From a checkpoint of a small transformer trained on Wikipedia.
Size: width 384, 20.8M parameters.
Architecture: rotary positions, untied embeddings.
Training: a variant of Muon for these matrices, 13773 steps.
MLP neurons of a small language model. Each row is named by its layer, matrix (gate and up: input weights) and neuron, and shows model dimensions 144-239. Each number is 128 + 32 x the weight over its row's rms, rounded and kept within 0 to 255. A neuron's up and down rows have the sign that makes its largest values positive.
A block is one neuron, or neurons of one layer that tend to fire together. After each block is what it responds to, as a language model described it from the Wikipedia text at the highest values.

L7.gate259 [157 160 120  90 115 133 117 178 117 161  79 112 155 103 162 161 208 107  65  98 134  89 181 138 107 126 134 116 142 127 141 138 134 133 114 149  96 162  99 125 117 178 115 158 152  78 196 121  58  52 133 137  90 194 156 131 102 139 158 144 176 118 121 134 116 118 136 106 141 131  78  41 121 121 120 114 140 155 113 130 124  64  84 177 162 142 151 146  91  85 148 164 144 124 125 120]
L7.up259 [159 200 114 133 184  97 108 178 149 158 148 185 103 119 101  76 113  93 168 165 126 121 165 117 113  77 133  67 209 120 148 161  41 151  91 128 127 108 144 159 113  71 145 119 101 198 114  89  95 122 116 139 135 170 153  61  96 102 111 164 196 131 137 123 118 163 101 152 144 155 163 123 138 123 104 136 125 126 114 121 136  99 120  76 119  41 160 114 209 129 136  64  73 172 118 125]
L7.gate310 [140 127 142  98  89 146 154 144 130 165 145 130 108 151 120 124  79 135 138  96 134 105 164 100 113 156 117 133 140 133  98 158 107 109 118 157 144 135 183 178 133 113 150  98 136 124 152 123  96 118 105  71 138 141  81 102 193 103 112 149 166 134  99 142 128  95 104 106 141 168 130 133 106 132  90  55 107 117 151  72 119  61 105  88 155  77  86 167 104 124 137 108 145 149 171 116]
L7.up310 [111 161 134 142 126 153 104 187 101 163 116 137 148 153 144 142 106 131  96 123 134  64 206 127  88 138 181 131 162 105 149 165 133  90 195 145 142 120 149 152 106  91 133 164  57 133 168 156  79 126 156 132 120 152 168 129 129  69  84 131 143 127 150 107 138 111 136 137 139  88 154 127 139 160 153 118  92 175 146 108 145 111  90 103 116 170 140 124 135 132 154  75 159 135 139 112]
L7.gate333 [125 140 126 153 132 116  83 105 109 158 166 149 126  79 142 131 140 131  92  84  78 163 169 103 134 118 139 118 136 130  70  77 136 191 115 133  95 119 201 108 164  77  94 165 132 189 140  91 115 149 116 114 104 146 166 109 129 131 116 192 128 105 101 127 136 110 186 120  99 129 165 112  79 120 141  90 142 135 100 146 113 177 140  75 187 132 132 109 161 231 136 102 148 109 110 138]
L7.up333 [148 155  99 120 114 106  76 112 148 143 136 124  73 127 126 111 145 149 117  91 119 161 195 103 136 169 130 140 117 127 116 103 113 164 177 180 114 178 168 114 112 193 133 131  78 103 115 108 124 197 165 131 120 160 149 136 122 124 160 109 121 146 136 116 122 153 156 159  76 135 160 129 164 105 173  71 159 139 119 145 155 141 131 119 136 147 152 146  86 144 156 148 213 148 130  96]
L7.gate343 [128 116  90 149 123 117 173 146 100 133 103 120 136  76 111 160 162 156 149 126 201 178 166  69 141 106 155 104 144 106 111 138 148 108  37 115  66 127 127  84 138 144 127 130 132 168 148 117 155 148 138 123 166 130 146  88 146 103  98  81 140 119 112 144 190 184 135 114 154 173 181 218  99 162  91 121 124 158 171 104 164 137 101 101 136 116 117 108 118  96 106 134 131 190  70  93]
L7.up343 [105  67 135 110  59 147  83 169 128 112 132 148 138  94 138  89 130 143 124 126 163  92 171 140 113 137 137 165  68 101 146 190  64  59  76  50  74 182 113 125 161 127  93 117 119 145  60  81 112 114  98  70 143 105  94 134 129 145 138 143  35  95 152 131 139 179 157 127 135 131 105 115  76 144 146 169 148  92 106 156 154 110 124 122 142 148 104  61 119 144 151  91 109 159 118 107]
L7.gate477 [111 202 144 106 103 136 165 112 207 127 140  95  96  60  78 135 146 162 121 106  96 164  87 128  91 158 127 122 108 132 159 135 131 189 126 126  76 121 108 107 114 160  78 106 113 130 166 140 121 109  80  89  97 116 172 152 140 108 141 123 126 138 125 128 117 135 168 113 159 108 123 134 125 155  81 173 167 114 113 135 118 117 131 133 117 109 138 101 150 158 117 125 174 134 110 131]
L7.up477 [ 92 107 101 116  83 171  92 143 171 145 134  95 150 121 108 118 117 150  91 132 112 105 201 117 116 137  73 130 128 138 107  87  68  97 139 175 101 142 112 117 139 108 158 116 104 149  61  91  81 172  78 126 108 124 157 152 115 110 116 130 170 141 145  84 117 148 151 142 123 167 130 130  78 106 121 152 107 105 101 129 129  94  45 165 178 152 180 102  94 116 158  37 175 149 149  85]
L7.gate786 [143 119 102 131  92  87 140 187 111 143 157 127 173  92 141 125 157 108 149 123 139 129 116 102 169 140 162 209 112 107 127 131 129 164 100 104 122 143 171 148 140 144 105 144 124 102 101 106  38 103 154 124 120 128 110  75  97 171  74 164 100  79  69 151 187 129 102 136 140 165 176 150 122 114 169 117  90 157 139 153 130 156 119 121 115 123 165  76 136 141 181 100  93 147 152 103]
L7.up786 [ 92 153  67 192  74 158  62 101 138  83 200  67 124 115  82 111 158 166 126 155 127  52 143 144 122 131 163 128 121  95 151 147  98 107 124 167 111 106 165 158  88  75 146 125  65  56 144  58 122 109 112 123 127  82 126 101 141 163 107 137 119 110 155 147 147 103 157  45 165 182 146 132 168 146  76  98 166 162 126 120 135 124 113 151 152 107 166 129  38 129 140 117 176 153 138 152]
L7.gate857 [ 86 146 135 138 145  95 186  95 147  89  76 105 155 160 109 114 116 132 111 115 111  62  82 132 151 166 150 101 123 127 144 111 167 100 137  90 133 159 124 139  99 133 109 148 148 187  91 123 208 106 156 135 167 188 125 142 149 125  97 142 127 135 133 144 101 115 115 133  70 100 160 113 119 100 126 106 123 117 138  49 162 133  99 218  69 159 123 109 105 178 143 142 177 155 122 162]
L7.up857 [117 162 107 126 144 119 123 141 149 113 146  88 108  90  62 147 107 142 143  70 109 114 111 170 124 154 189  79 150  98 181 138  83 128  71  94  59 126 108  80  97 208 104 125 133 102 106 113 156  36 104 102  62 153 132 130 113  73 118 187  96 119 110 168 112  99 124 102  84 128 118 129 151 148 114  92  66 119 122 157 137 125  94 152  42 157 143 155 125  84 144 124 124  82 159 109]
L7.gate1135 [164 134 104  77  27 187 100 134 111 121 186  77 150 114  75 109  85 169 155 155 126 152  72 123 141 117 145 163 117 103 112 105 123  78  81 153 129  94 104 115 113 184  98 169 133 162  93  83 131 180 160 125 141 143 106 153 156 109  99 129 178 160 135 122  95 166 127 131 108 124  70 114 154 117 127 155 111  76 144 106 177 141  75 102 112 131 116 108 144 151 172 138 159 163 164 156]
L7.up1135 [152 137 116 138 207 134  82 158 118 127 142 135 148 134 141 143 171 152 132 144 135 123 134 113 162  93 195 162  99 116 186 137 128  58 137 152  80  78 103 114 114 207 121 147 108 108 147 101 168 186 130  91 114  85 100  97 161 118 112 185 150 110 173 110 139 195 166  82 122  77 157 134 152  82 125 212 103  85 146 134 189 139 138 104 118  87 152 119 144 160 127 121 159 150 167 115]
Description: Leading numeric digits. First digit of a number inside stats and data lists, e.g. appearance counts in football career lines, costs, coordinates and areas.

L7.gate45 [127  78 146 112 163 141 137 154 146 154  77 203 130 129 142 115 171 134 200 103 157  94 150 102 170 114 125 179 102 124  83 224 116 118 177 125 168 103 166 137 137 117 174  99 181 132  70 137 135 137  97 124 143 144  95  68 151 205 170 192  74 166 109 163 166 132 105 145 140 133 107  87  79 132  74 103 162 108 150 108 169  67 112  99 105 129  92 114 165 166 109 168 122 131  75 106]
L7.up45 [172 143 120 137 172 108 145 138 125 130 132 138 118 118 155 112  74 135 101 130 172  73 113 106 109 171  96 181  83  95 157 139 110 145 108 124 116 116 113  75 100 150 146  80 122 152 121 163 159 148 129 146 124 168 100 195 107 121 166 168 162 191 102 108 125 150 116  81 158 165 160  74 100 131 134 134 104 103 115  84 167 100  99 166 139  92 153 159 119 146  62 122  86 197 141  75]
L7.gate401 [126 145 117 121 148 105 157 127  45 129 119 114 113  99  93 185 133  99 111  79 123 124 179 127 109 115 130 147 127 131 125 127 176 138 167 143 139 111 150 127  63 118 139  77 130 165  70 122 160 139 129 157 158 156 125  89 171 173 115 141 104 116  88  90 172 123 134 164 128 165 156  73 157 146 111 142 117 175 137 129 162  83 149 132 184 174 126 137 126 157  81 133 108 124  77  77]
L7.up401 [107 168 141 118 117 115  73 154  76 145 157 108 155 116 100 108 169  93 150 123 156 121 160 123  79  66 148 141 168 134 102 103  68 128 149  96 132 121 113 139  93 119 130 154 165 135 127 173  76 131 194 138  94 149 192  93  97 142 148 115 112  98 130  51 167  60 141 107 139 136 120 110 107 128 106 129 114 112 112 122 171  82  45 118 186 160 109  93 114 170 144  75 126  83 158 124]
L7.gate516 [155 100 156  67 167 124 152 143 148 188 144 143 108 184 145 124  66  69 128 110 139 133 144 149 142 100  81  62 127  72 158 111  52 139 144 135 181 140 123 170 106 183  85 138 140  99 194 109 118 126 159 106 139 129 173 106 174 128 160 101 144 108 140  71 119 137  87 171 148 129 120 156 117  41 124 115 109 107 140 156 131 151 137 134 133  80 125 129 107 152  68 165  68 155 127  77]
L7.up516 [121  93 134 147 157 156 139 126 183 126 131 148  96 175 124 139  97 130 118 155 118 104  28 168 116 113 212 151 119 125 143 162 112  99 154 117 151  77 140 157 173 152 145 115 146 108 120 193 155  41 147 119 113  89 121 115 134 154 111 169 138 127  99 134 135 149 160 105 156 172  91  98  94 171 134 118 168 123 165 129 134 193 118  80 135 144 128  86  65  74 113 206 122 182 156 157]
L7.gate566 [118 130 176 129 130  95 177 184  74  73 171 131 100 116 146 158 129 105 126 112 141  90 161 114 132 151 107 131 100  80 113 172 139  86 109 151 126 190  90 114  61 164 112 134 138 103 129  67  86 125 186 154 206  83 125 120 123 137 115 138  99  67 132 100 168 125 196 142 109  79 153 127 123 108 161 148 112 140 129 191  97 102  77 183 152 140 102 113 132 174  50  42 169 123 125 115]
L7.up566 [140 138 128  65 107 155 111 100 103  67 119 153 158  66  62  85 112 130 144 140 115 119 151 111 142  93 186 115 164 149  52 124  96 159  93 171 144 100 185 120 104 135 148  77 120  76 104 131 113  88 153  67 136 134 133 154 107 127  94 111  78 138 140 108 130 114  81 157 149 154 137 112 102 103 109  99 153 136 160 134 157 123 117 152 123 217  89 190 130 143 124 116 150 154 151 117]
L7.gate684 [115 145 123 125 113 178 107 154 119 104 108 208 145 143 107 123 136  70 219 123 132 145  98  63 154 105 155 137 121 163 141 131 137 121 179 153 162 131 107 150  95 100 160 166 126 205 126 133 135 159  83 123 122 148 117 115  97 149 121 144 130 113 179 145 191 138 158 103 130 152 133 140 170  92 125  99  80 169 110 172  89 115 136  89 186 139  99 135  90 158  88  95 161 107 139  87]
L7.up684 [ 63 147 208 176  84 161  97 109 148 123 157 155  59 156 154 122  77 116 128 135 153 198 122 180 199 152 113  83 141 124  81 136 133 115 143 117 109 171  80 135  79 124 108 125 219 102 182 144 171 108 135 125 150 134 101 109 141 176 149 191 138 155 175 164 128 154 104 133 114 123  97 136 133 138 130 156  59 101 149 122 150  94 128 120 104 165  94  98 179 150 124 129 133 107 186 116]
L7.gate1001 [123  87  86 101 134 211 106 133  68 147 131 126  75  73  98 127 150 148 216 169 109 140 138 129 126 131 151 139 102 108  97 194 119 163  97 168 117 116 128 102 139  94 149 144 168 138 102 103 157 123 151 100 104 126 125 146 131 149 173 140 124 122 125 120 106 175 155 125 153 197 126 149  79 162 101 123  97 130 186 105  90  96 115 106  96  99  83  97 121 151 108 190 123  67 156  71]
L7.up1001 [156  74 141 140 115 204 176 137 140 128 133 141 152 139 149 122 150  99 152 159 182 142  95 146 195 148 161 142  93 158  85 116 103 146 121 128  83 118 143 137 138 171 138  74 166 104 155 129 110 159 168 118 108 125 104 155 109 143 112 187 127 147 153 116 132 129  84 143 117 132 119 101 119 136 103 163  42 110 103 137  38 128 123 189  97 121 130 167 155 115 140 143 134  71 137  52]
L7.gate1083 [156 175 126 101 103 141 177 102 146  88 203 173 142 123 113 145 111  92 136 146 136 130 121 135 129 146 155  95 161  70 133 160  89 119 107 146 205 128 165 104 170  75 140 117 123 102  99 171 141 111 140 146 123 143 147 126 217 128 150 122 138 177 155 113 115 177 183 105 144 166  40 149  87 166 100 142 138 115  78 147  99 141 135 134 134 165 146 122  55 118 132 137 103 145 118 118]
L7.up1083 [146 139 142 149 143 153 154  95 118 110 174 138  94 146 152 158 187 139 160 155  85 115 125 114  98 119 138  98 109 109 131 141  89 194 144 110 181  16 133 127 149  96 170 149 194 186 126 112 133 118 148 101  88 131 164  82 179  96 154 191 116 205 193 147 168 131 118 146 110 156 110 179  73 162 155 137 138 137  58 151 103 108 182 116 116 184 102 103 107 205  93 133 157  89 132  75]
L7.gate1165 [130 142 159 155 207 150  76 106 123 127 128 129  98 136 132 150  88 122  73 100 105  75 130 129 164 152  98 163 128 170 110 110 134 159  73 130 229 117  83 126 117  68 166  69 132 155 119 192 150 115 112  96 134 158 161 159 191 144 121 104 175 126 134 106 114 123 127 178 200 192 117 104  99  65 133 117 137 194 145  92  69  87 118 123 135 140 123 164 152 147  73 215 143 109 134 115]
L7.up1165 [ 88 129 165 141 112 111 160 152 140 141  71 142 136  90  72 140 107 115 155  88 134 129 113 108 125 125  75 144 169 130 147 122 135 124 142  46 158 158  81 105 168  48 157 139 122 172 165 164 125  99 124 136 138 177 114  87  80 146 101 165 141 152 138  89 132 180  68 140  74 176 150 157  74 128  87 148 125  92 145 149  95 123 119 141  93  95 179 123  77 149 105 149 108 115 121 130]
Description: Wikipedia infobox/section boundaries. First tokens of new field or section labels in Wikipedia infoboxes and headings, e.g. Basin features, Website, Branch, closing ==; also stock census/table phrases.

L3.gate185 [151 105 149 133 139 153 123  82 117 136 107 134 125 108 167  95 105 103 137 128 132 129 150  95 125 135 117  60 102  39 137 116  87  94 155 182 117  69 102  92 168 163  59 212 122 122 152 109 131 138 140  98  86 122 140  72 153 131  91  92 127 122 103 139  97 153 113  51  96 112 128 119 111 153 110 174 162 187  89 160 201 164 129 163 116 117 128 132 135 105  82 109 140 124 106  85]
L3.up185 [119  87 160 122  80 114 113 125 131 118 121  82 175 130 143 137 157 135 173 139  94 140 115 120 143 145  97 113 164 126 160 176 128 129 127 148 115 109  94 158 160 105  89 128 152 134 151 178 105 190  87 220 126  95  64  92  74 136 150 100 124 154  39 124  79 108 156 163 157 130 127  93 121 106 142 154 127 106 109 129 108 100 126 156 139  83 185 114  81 147 122  95 165 107 101 118]
L3.gate307 [141 136 114  57 140  91 145 166 102 160 135  97  94 105 138  78 109 163 118 143 137 132 127 153 119 125  73 141 187 156 109 113 174 145  96 115 203  59 173  85  93 151 117 150 170 133 158 194 127 128  76 103 103  78 129 118  59  57 149 134 154 100  95 134 183 112  91 164 143  59 104 152 127 179 129  91 160 155 174 128 197  92 137 133 140  68 172 160 112 125 126 133 113 155 149 120]
L3.up307 [148 153 136 130 114 103  71 152  70 113 108 163 145  99 172  89 110 120 111 105 149 138 141  68  90 115  95 189  80 142 139  93 106  87  97  71 165  89 107 128 177 102 112 114 152 168 102 139 121 149 169 127 132 158  73 133  91  66 121  84 114 165 105 136 137 181 113 150  82  69 153 120 153 169 141 123 135 150 197 152  82 134 132 124 136 122 106 190 109 100 121 186  92 145 137 138]
L3.gate326 [118  90 112 119 127 130  78 144 159 133 142 136  70 137 102  49 143  92  86 148  90 128 124 103 115 145 109 130 192 143 177 129 167  96  80 135 170 106 100 104 155 109 121 131 104  79 127 167  86 133 107 105 109 132 119 151 156 139 161 167  98 154 192 133 143  70 145 151 119 169 154 103 109 158  94 105 166 128 121 145  79 121 103 123 127  95 159 165 157  97 152 113 128 129 126 131]
L3.up326 [128 103  71 116 201 114 126 133 174 142 127 140 106 148  96  80 121 142  97 197 159 124 121 134  88 114 112 102  86 154 106 113 100 162 146 133 124 144  96 126 160 118  89 190 114 109 142 127 153 139 148 102 133 131 153 102 150 215 136 127 132 139  85 128 106  89 125 102 143 142 124 127  94  87 128  70 153 163 159 179 111 120 102  69 147 171 168 134 160 149 128 150  93 132  98  93]
L3.gate388 [138  87  74 159 201  95 101  67  90 144 117  75 125 166 139 122 162 157 139  97 154 173 118 147 171 121 129 156  83 121 142  70 125 133 151 176 184 138 117 141 135 139 174 173 120 140 117 101 104  65 127  88  93  38 133  69  90 156 137 177  73  75 182 138 108 149 121 139 116 150  95 132  93 114 158 145 148 123 117 146 164  69 108 191 136 133 140 160 122 162  93 161 169  79  81  95]
L3.up388 [107 102 117 104 114 145 141 128 140 126 213 103 129 138 118 166 157 126 121 167 117 128 115 142 180 127 129 109 141 126 187 121 120 145  88 144 174 115  93 142 100 124 129 142  68  95 142 151 148 119 142 157 126 163 156 162  95 141 121 105  77 136 131 150 143 119 115 198 130 181 109 175 195  89 102 174 109 137 152 156 129  86  58 150 104 104 181 119 118 148  95 114  35 168  80 107]
L3.gate437 [123 100 151  82 142 146 105  86 157  98 172 128 148  98 116  87 119 121  95 122 173 103 139 153  77  90 130 158 159 125 108 153 122 154 105 137 161 103  86 106 132 157 162 131 144 132 142 167 134 152 152 125 111 110 148 132 161 122 182 129 163 112  96  95 117 118 115 159 110  71 188 108 106 169 113 148 116 109 133 111 152 135 111 126 138 115 148 140 162 117  93 104 160 245 163 125]
L3.up437 [104 146 151 108  91 146 133 153 175 146 116 120  63 151 168  89 103 125 152 143 103  91 178 165 132 153 109 137  83 146 134 162 107  84 179 128 133 118 174 119 107  99 132 145 143 124 144 128  92 134 138 126 124  93 114 110 100 129 126 125 146 115 152 104 119  99 113  88  79 140 114 164 111 102 129 133 112 139 120 105 134 116 145 212  88 150 152 177  88 149 113 127  88 108 155 134]
L3.gate452 [138 134 165 150  86 136  26 111 138 227 149 140 145 164  93 120 105 149 165 136 143 119 184 126 120 116 125  98 119 149 151 146 144 110 165 148  73  80 140  97 120 118 202  77 154  87 174 114 206 121 136 141 104 126 127 138 133 117  82  77 109 140 109 182 156 192 137 150 103 138 129 106  67 183 185 172  85  75 151  74 113  75 134  72 124  95  42 113 149 171 117 146 107 119 134 126]
L3.up452 [134  63  76 115 110 109 151 131 148 179 122 119 170 155 151 160 159 176 134  63  96 167 129 109  94 167 130 114 150 129 137 118 136 129 150 114 150 116 140 104 101 119 166  75 158  83  87 148 130  84 155 125 148 110 149 130 100 177  77  91 109 155 121 152 148 171 163 132 150 161 154 102  71 100 108 135 144  61 110 120 129  39  94 107 128 112  97  86  95 164 207  72 118 154 101 127]
L3.gate1030 [173 160 127 111 102 124  73 160 130 135 119  97  91 124 112 165 108 149 112 121 146 124  92  74 110 118 121 123 105 108  73 141 121 141 107 206 131 123 152  88 159 118 153 154 156  91 147 187 169 146 139 159 151  87  92 186 121 218 175 143  96  70 149 142 164  89 176  73  87  39 158 132 105 100  75 106 137 185 134 166 150 141 128 117 131 122 124 196 116 102 105 174 159 110  72 145]
L3.up1030 [184 158 126 155 128 131  83 154 113 154  93 138 129  84  99 121 129 189  81 124 169 126  90 117 126 105  88 144 120 122 117 132 117 182  68 190 131 134 105  92 146 140 149 142 144 144 110 165 114 155 140 145 149  77 132 169  87 183 154 103 110 108 113 150 125  94 165 126  95 109 129 134 143 120  57 160 110 204  84 159 114  87 109 121 125 141  85 175 115 124 127 158 139 139  83 133]
L3.gate1094 [ 86 109 176 131  69 127 177 130  92 119  84 156  69 149 156  76 151 140 101  69 139  92 111 168 132  81 137 119 111 126 146  92 130 116 159  51 178 167 131 149  78 153  90 176 125 151  83  76 163 147 162  84 126  98 157 104  87 216 140 118 155 113 141 123  67 148  93 145  91 118 134 125 148 108 139 132 184 154 115  73  51 162 166 150 149 121  44 146 123  95 114 116 147 107  73 147]
L3.up1094 [140 116 149 104 126 168 183  88 117 130 124 211  83 120 120 121 181 118 132 158 172 152 142 157 126  89 150 100 156 120  85  58  99 134 143 120 139 132  89 133 130 166  62 211 118 144  93  72 126  75 162 158 168 158  92 150 133 152  94 180 115  91 186 165 106  78 166 169  95 121 162 152 159 122 107  98 141 115 111 139 167 113 166 119 119  97 142 134 115 200 131 131 131 147 140 151]
Description: Mid-word fragments, list dashes. Short word-internal pieces right after an initial letter, like m-ir-ror, M-b-u, Falk-ir-k, sq, Mfg, plus line-initial dashes in infobox lists.

L3.gate130 [179 125 120  96 158 146 109 113 192  56 115 114 136 130 164 212 126 137 125 148 131 143 122 134 150  66 178  92 115 111 120 198 114 123 117  89  89 109 162 124  86 108  83 123 148 175 166 203 103 122 157 132 103  92 117 130 114 100 166 200  54 202 135 114 118 177 160 110  90 137 115 132 138 176 109 159  98 101 135 176 172 127 103 159 115 183 192  86 137 167 126 147 176  93 117 114]
L3.up130 [148 157 121 113 138 131  89 126 117  88  89 114 163  66 175 174 103 174 126 142  97 168 139 112 168 158 141 123 143 146 153 153 123  82 129 122 148  86 137 182 138 113 148 222  93 147  83 115  82 131 119 135 118 100  91  79 171 220 152  90 158 142 143 147 137 199 161 153 118 164  75 141  90 132  81 155 117 127 102  67 150 158  89  85 142 199 119  94 148 173 129 101 154  99 124 132]
L3.gate376 [107 149 141 114 131 129 106 146 137  62 129 182 145 128  84  90 104 179  87 110 169 123 124  95 134  98 119  61 100  90  90 154 168 148 117 108 128 142 153 141 151 134 187 144 150 164 129 136 120  86 166 118  84 112 126 108 123 107 143 116 114 191 141  96 164 112 125 103 141  92 103 119 156 125 178 159  97 161 172 119 180  86  96 111 102 167 139 153  96 145  90  89  71  90 144 100]
L3.up376 [124  19  95 138 156 143 114 116 121 197 171 131 124 125 102 178 120 149 102 121 130 162 130 155 126 140 188 102 155  90 158 140 109 107 150 133 149 222 113 122  69 141 157 155 139 108 150 166 109  72 139  98 109 194  87  68 190 142 165  65 110 137 132 130  80 109 131 138 208 109 130 114 161  83 139  70 102  98 152  84 113 151 115  97 129 117 140  87  92 148 130 141  77 145 140 148]
L3.gate383 [163 157 121  92 152 188 105 110 122 145 121 127 117 179 120  82 129 126 190  98 157 117 103 151 140 146 153 115  84  79 147 111 160 171 104 150 139 173 162 131 133 135 110 123 156 172 146 104 104 190 116 185 127 180 117 119  73  96 176 111 123 101 125 141 154 117 120 181 168 125  70  96 147 194 161 153 191 128 175 124 147 133 137 144 152 175 132 101  76  86 128 187 140 110 144 128]
L3.up383 [182 102 126 113 114 128 128 134 145 142 136 153 168 141 189 143 120 125 131 119 149 171 123 190 129 157 120 149 146 113 142 102 162 180 155 145 137 154 184 141 119 115 101 100 172  80  57 102  96 144 163 138 125 138 177  65 164 100 158 132 109 117 107 175 170 133 104 193 130  94 150 137  80 139  96  73 138  74 172 102 115  92  82 124 129 168 141 118 124 167 123  96  73 131 163 102]
L3.gate384 [ 74 159 142  89 185 111  83 120 143 169 145  98 154 127 117 138 142 179 153 130  90 170 115 128 109 138 124 131 129 130 168  83 156 132 117 116 139 121 181 152 160 126 172  82 117  54 110 134  81 115 130 187  56 151  71 131  74 132  76 102 172 104  69 139 128 116 118 146 118 124 157  84 135 116 116 185  73 100 169 146  64 133 121 144 130 121 121 128  95  51 104 136 176  90  86 114]
L3.up384 [113 107  83 161 121 151 114 141 175 146 141 150 164 117  91 125 111 105 111  88 120 174 154 160 114 142 130 101 102 103 172 126 153 218  87 136 109  60 198 138 187  95 175  85  96 139 122 109  85 133  70 124 106 205 111  95 159  60 107 116 164 167  99 135 125 128 114 192 131 124 116 104 125 118 136 170  50 169  70 149  71 163  72 144 150 172 143  89 172 105 111 142 133  99  59 121]
L3.gate444 [133 120 181  81  98 117 175  55 151 104  97 104  98 126 133 146 134  94 136 138  69 205 131 139 117 158 185 169 178 172 149 150 124 124  91 157 133 102 146 155 114 121  98  70 166 100 108  59 155 154  77 156  84 126 139 121 169 111 110 118 164  96  89 143 125 140 123  99 140 119 102 111  84 104 168 146 146 109 106 182 168  94  70 182 120 169 148 147 110  77 120 161  99  98 207 128]
L3.up444 [111 126 149  85 143 129 172 132 138  53  63 117 119  96 119 114 139 113 153 182  55 227 111 108 150 143 176 136 128 150 158 125 154 115 117  92 150 123 132 108 101 138 124  79 161  98  94  89 127  86  72 149 129 140 176  95 110 121 125 137 162 127 100 130 124  84 114 144 136 152 142 119 131 143 103 145 122  98 108 106 128  53 109 112 124  50 142 111 114 136 112 175 139 186 193  88]
L3.gate639 [114 117 135 136  52  73 128 156  58 101 204 104 178 148  90 180 145 156 112 113 131  72  93 123 169 149 143  67 131 115 135 121 111 112  92 100  82  48 105 129 128 109 156 108 127  88 133 158 137  90 153 145  31 255 147 157  66 100  48 129 147 158 122 135 118 112  86 173 147  91 142  80 115 105 157  57 138 100 100  89  86 136 140  97 135 162 140  97 134 144 117 180 118 118 171 121]
L3.up639 [ 65 125 115 142  99 191 121  60 160 112 145  98 131 148 115 156 168 114 133 154 119 131 122 140 157 125 142 156  56  68  80 155 160 119 125  89 105 103 144 197 145 138  81 165 105 107 177 170 100 100 142 114  64 117 156  83 126  65 100 158  55 157  80 119 128 136 112  75 120 129  87  73 157  56 124 102 113 124 113 128 113 173 157  92 116 157 154 158  87 127 133 126 120  99 128  93]
L3.gate745 [112 135 146 142  92 154 112 127  88 165 147 184 125 176 157 104 127  94 102  98 133 138  60 127 130 143 146  72  87 139 120  55 198 173 129  89 150 134 146 104 110 121 113 149 136 100 140 190 155 120 145 102 140 106  85 116 107 120 152 100 144 107 143 165 152 179  94 144 196 153 155 102 105 172 149 127 120 181 137 130 171 105 168 129  94 154 186 151 136 148 140 170 127  76 134 123]
L3.up745 [133 122 104 178 152 111  93 121 148 152 200 145  96 127 124 144 141  94 111  73 170 149  97 124 102 105 156  85 129 126 146  66 167 152 163 116 115 117 125  86 117 104 182 183  73 103 135 128 113  84 140 157 135 162  68 125 126 119 148 117 114 143 133 138 142 178 140 157 195 155 191  95 147  84 132  81 114 151 121 161 118 118 128 131 125 187 171 123 194 168 106 160 134  95 152 135]
L3.gate749 [123 189 134  81 134 139 122 121 108 143  91 144 123 131 171 124 139 120 111 147 111 161 118 126  86 131 157 103  89 142  99 104  64 127 111 140 110 136 161 141  97 106 150 123 141 132  94 161 142 122 117 161 122 130  97 132 121  85 134 123 126 120  90 129 167 204 140  76  61 113 165  77  81  72 192 142 134 144 150 121  99 127 194 105 135 122 119 125 151 152 136 173 200 166 200 159]
L3.up749 [145 117 125 143 159 132 139  86  69 149 108 121 171 176  97 134 165 122 159 128 106  88  95 164 204 174 122  85 126 109 134 102  98 135  74 131 124 130 139 130 167 197 217 101  88 125 132 131 128 180  94  83 135 133  92 140 137 142 145 135 143 176 161  74 141  85 154 139 143 161 149 114 175  85 158 156 176  97 121 151 142 109 125 169 127 113 173  96 103 162  94  96 136 141 151 175]
Description: Closing section-heading markers. The closing == or === marks that end a Wikipedia section heading, as in ==History==, ==Charts==, ===Other entrants===, with weak firing on stray mid-word pieces.

L2.gate1116 [147  95 121 128 156 154 146 169 130  92 115 117 174 134 139 170 134  93 110 115 147 117 190 123  70 129  85  94 164 155  90 136 128  95 178 125 125  74 148 106 123 101 115 123 160 165 138 123  82 120 105 101 127 202  49  98  94 129 121 178 123  40 154  95 117 141  99  93 142 126 101 186 141 160  99  72  87 107  20 147  91 125 145 133  95 127  93 111 162 106 119 174 138 156  83 106]
L2.up1116 [131 150 137 131 124 142 156 189 182 129 127  94 100 136 251 141 145  78 113 121  82 139 126 153 131 162  80 123 100 138  63 137 185 130 163 186 185  90 159 101 128 115 150 176 100 140 131 125 132 141 192 132 129 139  69 124 102 176  83 147 131 101 154  99 106 122 134 100  91 121 115 200 167 164 144 137 157 107  65  63 112 159 131 184 157 150 119 148  93 154 108 178 102 182 102 156]
Description: Decimal digits and table pipes. Digits after a decimal point, especially the last digit, as in household size 2.77, vote swing −9.45, area 12.94; also table column pipes.

L2.gate1256 [200 166 145 111 130 143  75 188  67 150 123 125  92 142 142 138  98 136 107 102 116 118  92 143 193 171 192 181 131 112 150 164 129  99 109 135 158  80 163 136 128 133 166 121 102 141 152 124 172 145 114 109 159 144 184 136 154 146 172 141 105 104 170 134  98 144 175 169 158 119  94 101 184 160 114 174 179  51 154 132 134 101 137 103  74 117 184 157 162 174  89 107  95 115 122 122]
L2.up1256 [144 152 131 155  96 121 149 167 142 139 215 134 114 159 114 152  97 102 137 130 155 116 131 103 103 119 122 202 108  61 123 141 148 154 129 125 173 131 143 147 132  62 107 146  84 108 133 165 148 120  96 159 129 145 139 108 130 113 207 142 169 103 174 103 120 120 181 142 126 137 119 145 132 145 142 137 172  75 105 199  89 111 153  62 104 180 196 115 138 171 123 104 134 148  40  85]
Description: Section heading closers. Closing == or === markers ending Wikipedia section headings such as == Career ==, ==Plot==, === 2021 season ===; weaker on table rows and word endings like -ated.